MLP neurons of a small language model. Each row is named by its layer, matrix (gate and up: input weights) and neuron, and shows model dimensions 544-735. Each number is 128 + 24 x the weight over its row's rms, rounded and kept within 0 to 255. Numbers have three digits each. A neuron's up and down rows have the sign that makes its largest values positive.
A block is one neuron, or neurons of one layer that tend to fire together. After each block is what it responds to, as a language model described it from the Wikipedia text at the highest values.

L9.gate798:085098140138117124160102128120106110142173109132110072103158099101134156120102135134077137126126166074154104128118160115098137124138116105124158102153127113103138134138114132134106112089096159107151110094142148140113118128144131154079140116095148112125134108128142132121140138126083180087136128109133094166088093129084108126131083141133136150167121070099140115132144103128144099126182170054151137176131088118084138160108124080080145104145152139116169141086122102103120091136113139123115129110080143134162147130127132159104152150160112159128109168139118117132091151133115173165
L9.up798:109118128146131170115118123135122084143129125124100125170106109152112146114076072114124150156123164099107112152115100143144096098107149146159121116119123106162106092110141142124118111137091103133117091155165147153110133106134146121136115135090141123154178148127119117104108130175143149091147103133090151129126114106069155166146139136117130168139126131167167137119149131116121133144143153117126099152163136132169139104137100127122127189143120098147129096124118137146093181072149128149147151137135156158131154148150105109138147166135139120151098133130145090141107136126112132138
L9.gate972:138151130155049132086089076095150117111086108157169124116098135123107121140140137154099128159098113197125120182111109148118075102124180114112160138171122132135177138149138103118163110124122146122134144127131121087122116146076124093135127145139154111132132141096094138110108151091099130155130087130107096125153119106134110132121138136100144148133170154112116100128150124139140117175140084127094130159134154125093114114130133095152129119150146145095118125123122089098170115145126144115142111140103136121173152152110124138142116157177106140131095151150138120093128157140160126140
L9.up972:133111116128120098135150139101146092090118124154160151110142094146133144109064106111133112132091147131135198154098122103115105122105135155113120121137142152136085143134126094154102133124098117149107113120149133134130105148121137125159113139146161153135134132150126145109108128120108099154169103105145130100109139096138131121144131135200108147151107125114107140144170113141110114144130150109103105127126129112129177127098172144136110129150133150135119156152138113112163110168121182100130170146141132109140151161133112157117100151142082091150117129150146137133135133110145118148
L9.gate1256:117142137120105157120091156116127131173136163173123113163104136127167111122132113115099127064137138126164092132133183131120118100120088145146124149118140166095127154077123144157101074137114103121156160147104118158118133151098135123098149141131110060098161145144124051086125137108122122139096133098122126115084056106105125122093105178145112113146148134138112112116121141086101120114159122114093111128106112123152190127126151141168129145139161161116189139149135140115094142159091132136112094112162149130091166171132141150121118173130127150132151112113118117122189123152127141144
L9.up1256:166123152154128152122130109112143106131142113125142093083150152112116123075129118145124086138142095112164144110113154156121133119119108128111154132135098133157120150212136125146094154138094174121161164099132111143150110112154104107148122143096139170156115109103161133149135140141160090124138131161106101148149130111082168146104131150114119129092097115127136168136154117079110155151139077121104147108128129123156117112128184118087168140165108076148104135117113107077114138116155134117137139155129136094138079131162176163106117136114119138129121144186158118146165149135134163126
L9.gate1520:129088119157132083110135124131159124131103102100118136132121119144139167145107115115143134116140133124134064114122200072104154146124059135086166158137150169133073124165164121132157121115114148129111159106118141137102117093124114129144125117117113106127139182133113141104130153126112129129140137123165085173141130123117107115122099106153113114149155138103126102166141136140123137161117157105145128110123120107130140131148115149104119066111188112119163126146123152100186068134132084141129164146127110109128153123135105116126131102143143161106149136144096107156159109141137132088
L9.up1520:126094142152158087100164123076141100133124127103099097176102124147121121116123111114115122117175131147166099131119153137106147192114106122095107135129115135127126124111107135150134103120097168152146136163136111141142087089092122137168168121119154098116150151117100169094107147112153097120207108160163107113120178145137125123098041149109157132110142159142142092135133101133073125134161133130139130118111135102139116105122117142105094130140164148129103131098091155099166085119136140111146135125135121131175098101130137143111119141132142143100146143129103091159132125126133103148
Responds to: Last digit of a four-digit year in dates, especially birth and death dates in biographies, such as 198'7', 197'0'; also digits and pipes in tables.

L7.gate236:090105139122133156137129107141140103102134143132105141143131135127152116155156136113096157118133164126137114148139141128113105152138115129156145121153141182121179144137106166128062142108103137127120139139155111146130122131101140117143126083138143120146133175096146143074155108132181118102204139159164131111141138130129126144106125110133110112130102131150113153113139111143169112092092066126127113108133153165145143131124175115112115130146113161102120160115143140147114121105087157123138141161152134109112140121094152132138111148129109114145112136161059153115090130092155121116
L7.up236:107132178141109130090136153132124124083145159124131131127103141165153109131115105151130126119098139143100124156116115131148158129108158116127151159156166140141088121128083166102141109128140115114114123173121150131108146092141101108117112114113139129150142078153134147099148098092147119162195172153081108136117156121097133155138111152181129092150118163127152149115134118122124102150132103108137099140127147126109111144147148147111127102156166120122137111128118160096098143159151159123172168107095125120119141114149141118143142117125117152140093149162116138137155127107100102134
Responds to: Function words and nouns inside descriptive passages about what a species or object looks like (colour, shape, parts), e.g. "The shell", "crown with", "green on".

L9.gate623:122199133137081102171141133107109117109092137113110158094111147105124128124134127120109150107112103088140139175127147136118115137121161132153085149094131113117104151140102123137145147119131155109148100141142136132126137166136116135109133138131121140096164113144146146102135138136127134128118099093133125123115159128150126153107095120168134163148101126141066128149117119164149160109136135165065106113130123168103124099122148091127123103129146135140171105125146141150164146118124151130120159116071093159169113071096138137135154149131118131154177132164126106152138144122174112101
L9.up623:113119143129121136104137087176103086146095162153128134113171121138118138156121104124148070131097106101155143195106156105093110141135126120144111101143108159132119143108113133145155068166144126130149135108119093102129130122134103119144112113174110119159149146094154142092079122145108135113137112114148149133142137144128088130143129117141137177129109128104138131146103105125109155151097085121118133158156141140098119145133121070107131119159166075171152128142157140133126185138095162115118129129141146088102118085138115142098133118117101125141152106130078155156142141171122109117
L9.gate872:099150083132114157080123112130089091090133104087131122117120123104155133130145141074146152129129167145164176153107096128100143093142141119115118180136133135131126117089136124142087143146146123127134163148145120163131130122170109091155096105135129151138111138109137125134139147130138155124130148121111128111130110098125075136136152117122070117098163113129082147135146147109127145117136140141092160102157104135084116094113135135141093150094135160157149141091131138143099074091090138102132140142082124143131107148111118165118123116142133147090118135132129101116145109135175123097
L9.up872:133136151133129104122131137110131101109164100108120140136110118155130111097147103130096150121132202135163091116119124099116105110165134125175124108127136130150166144147104147147141099152145131059136104132125135084101134151137168054146097093114134133096131113125174104102142131147150127157161110123112125108145129125158093114137122085144127168108139121113135116121124147130180109116128176114098139144162100154125137142118137056118120183122148154135145125068171142144122145104167068120122173109092112123118127129143084150123145090125147119130149129143145094140108104145136129159
L9.gate1103:154174104102066129099122160134103095135120111103155112132129152123169120121121071110094138117195132133134108103144130158150136127160132152135107094118105127092122139061147155148110154140145108132156167093118155119086119173130093111117123085108112095085116163153159132129120140112129131126102102100124142132139114124155141164114119162117149085132130164122118144130110101139133138131119162196119095121137131133100177080100139133114137145085155154137117140140094116156111099091141114124137173135122124140134125107096113125175205102091127167129114118104119120139129165126145122164
L9.up1103:121166111102113108103135128105117120147110064141164148106134171119111132114114160120144146111118155161119114131142163096162136121139102143106143087137114138117116132140139105100122156113169089166145149091139138125148143149118183104112120116075127142162162114145092115112142126100116096061149124138144187114185123100138149156125176117120098132142126126135111090120167120116162148151134115129085167107162125118131155179127093123155095113096171096106121137135128140099125129129109170132120110160093084148106162123174093119086139123106167143176136116142166145130139151138139121120
L9.gate1356:102119135151102109120136178115173090124134164136106107146142125066109132115145162132114148145174151100138139134132106111141133184141112160156062163136133114119117178125141165137151124141116157063116143130115127139133114083097097112109124076116212141178133121162115142117136128123157157154140179145114170140143135110117130157142140133158078170140116097160132131111094158126129167129132132135097118108130124103135167129132097149139115108080145082141120160112139157088129130150121147124156130124101121108165115153142131145085097122154113150107143134117126112154085150102147120105
L9.up1356:085116146104118089116107118110180106169113106110102126158120113131158149120090113071112176139193135144139123145106167114143122146164081148138125156139100140149102152123134122150115150106110086089104161127116120099109143127098168148091121097084145091150140077122136130113134128097086175089114126151122143152118125090145124143184170141109119118143078125153136110107142109090134104107114161129132147128135104109143158190145123172166132103122186111147122146100147091072148137088180162136158164091078151163143134148125118110118150123176095102130138125175145149142163140163092132132
Responds to: Digits and number words giving measurements or counts in descriptive text, e.g. 25 to 40, 42 mm, six whorls, 19 cm; weaker on scattered function words.

L9.gate108:115129111161115118100107117187163138134138150123126133138144169091104138124113119130091132107085082147111137123105143139097134149078156151108148151110112123150162099156146138115100089145124129095100104109151096117102180103126151124143116146114124130144163170142122141122136151132152161114137134138133140157109145168105129115173124129144138084113099142136146108146153116129124092111187130120099111091128111147142126145147141111110113147145092152125127129145130137148124156100123144098103139142159117119118124153149091135147070154126139104178086160065105129116159115155146149140
L9.up108:145127157156112172081129145109125112117137139134123142115141155137133120153106137131120156121162182163143122106147091163116124134142138110136133092091163113158128140185112144144138121118066154146114092122118145155101143102125119133104132170188087160113095124096095132136134127140122131163126181191150134168137135140150126143159129181098140072076123097115143160115095133121158137154115127108117096103140118108158189118125115142136126109146098124181150174116081143140115102170116151135124123117146099111088101090153120113146186147133086104135091114113123111142156128113164163175
L9.gate567:122149099137122136124131095096140113174117084080141106093137078131133155121114066099119115148119104163123159111143067143124107114089167181143130135116173126088094132117143156118133111154111112142114151154137129132097135145092121123109129087133153097149160187131121127106138171126151144148183154115166150106163169133099129116126102137189124127132130142131109097129135147141066125117113128164127147064118114130102150155113103177132082164107161076141143122131112151105138127140107177131167114130127138131091113153100150164159113102128120148103143143138113123120115122090191102113
L9.up567:148149118133111142130142112158125120113084118111101108110109096141133153116121111114130119096149156129120134086131097130093091133124123135064122175092123119139113148142106060120117143144097137121122156159124186150108112155136109114114114169176133161132130110150083120132118124086143174118139074118152137087158122129159146131137101167116128112104151122101134119147158111079150134124119109123143142146149091130106134158158119122121072132141112128118136151111162128150149102101138147122152177123112136118158123141153115120100122132155114130117106101143133152132126151112143149175
L9.gate929:147095125116148110102138139149147102132151113144151162129132093085135108128086120099088165130120107097137098129117148092128134199097143134130159128155125118125132154105192093144071113126134125110081127125121116113105139128137114107142090097127154186124109178166111161133127146145126127112115149137105138111129138166110114136136097114145123134138102155122113131163125095096102117085138145162120147119106160147125131140130122148149136099119102146169109134131149103151164152106127117120144139116125138126179166140102142113141163116136142135118088126140143154162147146096159081128
L9.up929:168114108132105150132151104154138116141151104165156146137140157108119122096152155152162136163133127136128170104104100114121093129102178136152128165125128144132147118165131124087140056100148174105108128150136124142112105134120128156090135131147140084131134167110077119144141110150122143103124114137075150103143171133144166074156108112131134148139141117130118112086139124093160154134159166076123115102155140126144154120136135154129111128188112090131137139171152106152122130143134128142162129122118146110146106089121153189120091111097102135195105142112100173113115137114105131146
L9.gate1426:149129096100116102126131128125110138099128125140122136100104099130118165096117114192159110158153157110132122144133122098152100148141173125143145174109076145159141126132138065146116147148096115098097124103160146162116119141118156109102121109174130108058136105154120133169122113140128117163161109153121132133150142126130120122102079102162107139111147113088081106098155150111099136131135113092102172105135092168138120174121141126084094113161147128107090107118122100187107088111144109116164142119136131121146142182149092118115134113124143116109089114135099162121113109119103179137
L9.up1426:156114134116113123111152158102079145104105138183122114129121124107105157086086129130144140108119176153134177096138063101117125141115140154130177150097109101141138140129127090100164115136074117127099148126142150165093152136128115104088123080147135115113168148151096108124151142118132086071153159156116140144108123110122109121099111119100075136122090097122118107082140145131130138133070127124136122096136134130124152138141121126104165085134121123130089154150109086157175127125105110129139125116112141139089174140111111138092125094107132157095085100129097112123133117143138123139
Responds to: Words expressing location or extent along boundaries and waterways in geography text, e.g. along, forms the boundary, tributary, spanning, in; weaker on scattered numbers.

L4.gate13:105166146128138148157105145142137107164158144138142121144165134117115102138144135140120155118089141123115108138128143160168174130142083116146094158122126133148126161133106153108115184072114127093150152150125110114154111130150113139105097100160099144111126122120147150102163115087158107125151128094137085123153104128137164107131145139073118121145098123132107126139087090128123131112117119148124115113106123093125124079150149102147134147115110146104113139146097120147170153142089151107144135137131139144145116110096150133131126102113101130132169179172103140124162139165115136093
L4.up13:094126125134106103087135111104119154127110140109120116142152153166151102117116119117120126156141101118135160129121088136147087140105127170153102129118102165124119133147131126141124140104127150120103180147141100154136069102109135115132144069137091131136179097114166109104133104107136143153155084126112058177181100142121138129080162106107121112130099176104155152117149079125144154115121169145122157133106120115125101121135125123100090122098137140179142111137120158119080144098103150111107104099124087187149129141128114140083125137153157116171156142155078079186117115128170144148
L4.gate296:116087157121110133134109146178156142128124130111127093140131112140111087134119106112119128132168099162149128084113103101136130105131135145140096164107098141168131146137127138140116108109135123121106084189121099117104123098184104114140121093160118125163070107095110129140122113108114155121102133091097178156141122121108132168083099117129136076106074129101154197111159153120154119136137107117117125121118120110140103138142141136143091206137113082124189120132119179100132078113138102144186129160123143165141114144099112131090126164094080130075116117105169162128128152159137117108
L4.up296:155122176127130133104105175130146115145142102061082048145112082150110151146098160125126153096128163141158128119112163134145119135113119129129124152131089105137104139096122122146127145116125149113107104120119135115141167147144116095169156149188102134143140152128125075145168134070099127089121137100076151149127149116124140139123156159151143099111068144098127156093158130124122113114100120128094115134150128108066155109130159133111118186143159091133146106138109097117124113129142114116103151153120125124127149115125150097142103155102123150107146121133125136110146145094154161126
L4.gate854:143182113079108117080149127117135147135133099125138144161158111086159102159150136097135142134109121123148125168100165118116132152141135105132122119156111097131153132117143125141105149130152116114125156123136131144091120156130125114106131077142105138127148128137143088103094158112119115108095152108127132132097129104155175110112115117162097123133132149111146108134147113106125162105126148101112156131107112143079098110179136130153123171111138113155141113128134160116119111132151171164100194118125109155165097117128123173123119122142128112130153184128104136167141087112119117102
L4.up854:149164079108148085114123112121137111124146113145137124154152118107125114117169121087119128167102101100163112139102169088114146123163095126146103170122128114171122169092167118144096123097151146131120171112115139159109083117124126168104136072215112129139173150116142125103117139097112118131160145120141139143120106105154149100120095124186127100140107165109135110133145081118150144103081097138120118124122147122085151140160122146123139169141146128114147123125099142136103110132128086171125119118110118142172135121147127141109148130158145132100141188172125148150114108114080105110
L4.gate1219:161120104094145125143158112075167112123117138153129150156133100179100157099116149128114165121114110108156097158106117134126136131153148184168116120101141136122132096153105110114108122104155124144107139130121122118129137166107122156129112138134130144095160117149107150116111140137106122136142114111133108117102087137148101099156122154109172111128124112107160142086151135135058136114118126131098164099090139109081107117115123121127100147111126162158141102130123138128105117124103134121148125155163104097108154132119100145148187139149112133151089152149108116162138138144136141139
L4.up1219:134143150074101118099173140144104103167155118149123102192136167117130120112146146108136108124083143125103112143068145075144138199082132126123112139127104108112134112094122111150130139122154147103117150148137135111128110167149090117135090142135154141122142108111135105102123158089111122120096127105127123121118156102098145121134115120104091134135127126122108094134104129121163142112121125142141147107100107140113161104152137129138099177110150124115095159151131147114120164121103121093132098132137144080127113129167124124135159182129154117118178104144133140123107132098107128112
Responds to: Inner or final pieces of split words in scientific and descriptive prose (hydroch-lor-ic, perox-ide, lum-ines-cence), plus common nouns like spots, ground, bond.

L7.gate162:133108167145136187133147146148126126131139138170136131106112108124145152161150104146126140111119151099102149107090101119108131089119121108126107143147156139060191126124140133136097124123091101139205104121154121085173135135148103125140124143123136129154130104115124192118185119177088116147143099166147177105155128112149130147164125086118151106120138129170132159115146124163118115119128119134153150111129099136167153148155148085106136106111125170119154118080112164157092135101151156143113133133149148081128171111108112150150117101128065155147117147136082083113117166073141104102
L7.up162:135094087125148091155099182131131134104170104145096128138170182122195153135142124163142070183152134164135163115123136084162160127102148139117144141132139108115159183158119128141098087113124071135141126150092123110127172147129134185135148106132131140128136160139149143090150114086156123121122130099137134099154178142102125152092144126134145174113133127140144123113112123141116127142188129143151103105149122106084136167154139141116114100163086138119128157102140142116086135166143095122117144142126132114100143146112165119156150142157134156116146137135109117098129109128089161153
Responds to: The last digit token of a four-digit year, mostly 0–3, as in 201'2', 199'0', 200'0', often in date ranges, tables and sports careers.

L4.gate128:145129109149163137126131144143066141126173128107097165187142122113095138138169133183124135113102151136110134127153105115107172180129129148127098118126141154117134181147118137143123165125089171191110114105095084131090110131139139116096164123106126130116135111134135127133171101124145118129108131121167137128077092171124123136113108091103098164150150150176119141135167099167111117129157122105125087148128124156095145130115100121138148126182110097129122124158122126164119130074121115127090128110172088122151149103130130135157108136157093134138114128105118134105136088148131183105
L4.up128:150104138116088133108125151133147146106151138119115162126129120119172143133144103118113090103087121112111170112157135142103136113090102110104115134108131109116131127178152115162083157106167147151165158080177100134112139065145123125135098116125111168081141103140135149103135133108142132128151133163137108126119149103136119142149133090126116112129154125146122145165089173163139112177132152136155132125145123115116113143117101201159142084118115133118122127148131135160173129118107148139115102132083172133149113112126090113130108121160124106139144135121114096137116126117130174103
L4.gate932:142137114137118134108099136122107133106130124133096080142149090161121128125136136126142112126106080109131103176154150098120170142159132109132136120116115138128113132115152138122088107120099139135107133144099142143138079126096102114112155143126106127099106177131117116108143121140149083141139125162133117142097101066113144135112110103134167161144135100129147177137126132166156105160133149114093106119098088129092105140140124131150168092148115122127156124125136132143141094110150128118112115123137156151116120138120108183143086189111145172087151165099120136143091090119098119113
L4.up932:155128166136124108160149115136147116126141093184171121170129109121151117117156141147136115106134150132105144147161088113100170153134087099138180127163087150108161170110145146164114150116090146148130134128138094111138111131079103131130152123126138169085134145161141166136114105131152140124147130145107106091127112102114155120107176156099139136199133136102113209141150137133143056092166168158102117114143096141171162106138112150124172160102126132145140125100100113118124092127159110144132135130140112122082193104089119116164114161115139141095138131129152135154123100162130109132
L4.gate1377:165126104115124132152156139088126113109109165094158126163134116103189164144094108109085135098067123115135096078145161144143168126159092082166141169089130138132138151135182142127114103094176143160178117161134165179114089107158123143122131107139162141128094101134107133110155163119157179129165111114105145126106172128131114143099102150158135117156153129156145134133114140166123120139128123120107129169146112111135113083115175142131121137178141155132083129140165087130099146161137119087118138082160160124122097121141172150167113126105120144128116137138091096150097105152112154082
L4.up1377:195141171131186101140079107124140110117139159134163193121112153169078145117108123140099151132149178127077140135178093135151111150120131095145088140134116131114122098140114126109139162153158120165112115176170098086138154115120084113133148138074130121159105132134101119113162104103168136116100153140105160090111159119105139088101149106141106178126140130113103182142156137134129164102092098150127103142141138099139175139142161116153151164119124098127137131110157063098117177106094152103122140140127137132125129149162120154087165119156155117136111087155154133118113132116117070138
L4.gate1381:105155125123100179142145135156156119119102114139130119106079112141103142156116088118139133116095180131143096128146066066169107159145131116117142131120143143133111141120113143129151139118139143105143124123123128105145146090098135109115089122133127119158104122156103124161109151069103092125086143137142146122124151130102118120115115101097124113149148167124104160142172166096136146083097102137097093124126134140138123095109140117083114116147163125122161138129143062138097151109080147113138149168134119109094126121153111103158130108100147114166139111094146145129131158126125150142
L4.up1381:159114172094152149121121145152107140135122157165122081104142100136151135124133117113120127099117141105127124136121160137129102188143161147116104138088136154190166105127145113130155162120132138127079128142119095105141131110152108122128077138136122131110139116110105114141125131121174128139106136161125139148096127106099197149132152106090118079100171134123156139143143121147101087145140171101120140120107146086071159113159113151102126115137114130061166123119168106116094137118149108152086163116193153117092180104146190147122129106144142105104131124128131149131124106169106154081
Responds to: Final digit of four-digit years, as in 198-7 or 197-3, especially in lifespan dates; also final suffixes like -ed, -ized, -al completing split words.

L4.gate44:064142148163137130098133172142096156156163107143094166130132150121140143165135122186102123139121147096102135125093117113113131136120124137094129126113138115107135129143112100147116101115143123140137124149103082156106170161165121113109134096151143134137154108111085108139138178119156169126164133154135108130108126132127124132150135102178156156144209122122105150153129130117118152140170083092158168199148116116151091114119125112112166095157112150129121111175153128132131077092104158118116126132146103146106163129107100096083129128173098101108147111078131143104136120118117142142
L4.up44:096087126071140084100135146106144156132107168140109127140155113135108158170156145160083162122128125133114108126117116137124137152114131137133093139122158139131138138102101164123122141162158153122073100175114112127110126147131081144103133127162131115132094112129127136138120138099070132121150100093158100136097104131178103122101167130121148105121103107094153111097130176100132132126131122142170133144141135172106133129137099125130108169137134130122125162099171097126183094132161117118105164117096174110077130106137115162108149126132156113119118145107124129128120182102134127142
L4.gate284:117165110143150136146114120120086124148176108101112153136175122127155105127150142114146143127172151109164109130146137103132148117124165076157108165137137137134117149124097115156135154136153092146093165116154119096155120073124099113141106080113132115133128143147120134173109162120118095103095158152163107105129123106166125145116126089135144080086131119139128143162091134143129169149121163149157119126147132142098118118157150111131158123147122146148148157131095128177113094115119059112116144140123106113158160119146086115147136117097121141111135103167105118141124143116129123097
L4.up284:095157167073129197109107114108139166088164124125117120115188118129161122149150141141160089138143140112181161115087105121202164105149129117145137091134146126138153149114122061105136148144090154166151177129182108119146149101066155078160077133131152148103135182110136133140135099149069127120120116132136137105141149132138123099098125138124112092118166143101165141124109143104157180126120124108102143093115146134087138148139139146096152127160130180141178127149123106138141159139147114113139124114090110107141128139141114121115145134120117102121128089150137121152119125119111182108
L4.gate1227:135162098106153162173084135099157111121100127161092146156124137145134152141124137141155120106111124140113141093180114155131084109095128135089158110156170122078116077103133121138109123134133151119136116123128085091133144121138123144134075171111113131111108106142113099159147113134152136086097146169164138080121143113168114135130172107132066146111119145115149097086113152155124129133141116129155146102145167094139113147137122077079105108150110136093120083108122146126081087075105163109133137140137191098133150142078114101126070095108138163133104162110130117139120127130138104143
L4.up1227:078137155136075119073098113097097139139118107106168152128131132111144114116119135133141138150146143134125116138113140182142154127139128118112091157135126102091082152128141167167098116089175123103081108126108140138118168141098122133125116151119147119094138104101141126100195120107067147141159172105164142129100130105136156103131129142146131109165157110136089165145151095126115125153107121145124116139128112139099137175129103123165144133143141144116109097157097134135100125115125145116082109125156098125135129187135144129143128134120178126114109120103181166111160130114113129119
L4.gate1289:120124124158089124099116152127098134145105123142123116149130096151170144086122110136153138111131159175131142116102093124105138132139116096134123182177191116116117143122116138166084109104138122086133107111175133105119134140120116091121107099130125141151083178104141097111115086140101084159110128104130149124086114165137129100089139160107146098087116154138168131136171092123139124135108134124131153153089113135119135153161141174113107132112156089113092109118081107115119126138106137115131183134097130148114124124126131129132127109147171119147132132099113142106106169102110093165
L4.up1289:112147151128121155095134125129124090107141105101117112123197096137138126094153157126125118144111116131098133147097096125119091142135152104145136153126146149102100193122116162105131109150131119108119117120122149098109159135080114091124123105106125164173117149134122115126115123154143098200113117061123123146088127152089116145145096116108108077135121114180161124158129120115143132104115143116130128135109149123135122155141176146139078142201163147128086099144144130120114127130112105125125115177121134132144129116160143153138091107107149171106153155077115161101118156116139104078
Responds to: Mid-word Korean, Chinese or Japanese characters in parenthetical native-script names and table entries (설, 송, 少年の), plus "along" before a line or boundary.

L7.gate1365:134143114097096116103135120128124121128129122142132140081147096121094152128151161102116130098115122145185135143135120141133097159103108146137091138108126118150122147104113146123127158058112138140132115117116099140081106130120142107120121127116169101114082133170116182115121118175111144132141140123146153146115143104114110139094137113100161158090162137112191153112094122140120160096137124149150108132140120133122086135123114134094133106127141117114136120145097109139104159138123165153082117135118122156138146115129104137125131143096134145163169144125140123100164100126164121156
L7.up1365:170145129103145178126097086191134146137111120165061180172161075126122153151150150116165137131160159130148118125129165099132109126084113135138170163116102151154098129140152122135121106133106130145117117133129122126107094144106122185135129158114142144169122157097145111156120124170105171131120101159128107114119129120132151140116126100123159120107142114115113164121120151116098146116139118157153146076159127146203132141138126106149159101130151101127150096116142143133130146149100160104066124138117139115071130131090155121133110129112082117121120139170116152110126108085163138118
Responds to: Mostly prepositions of route or passage after verbs or nouns, such as travelling through, flee down, qualified via, mouth of; also -ic in soil-type names (Typic, Stagnic), plus scattered verbs like play and read.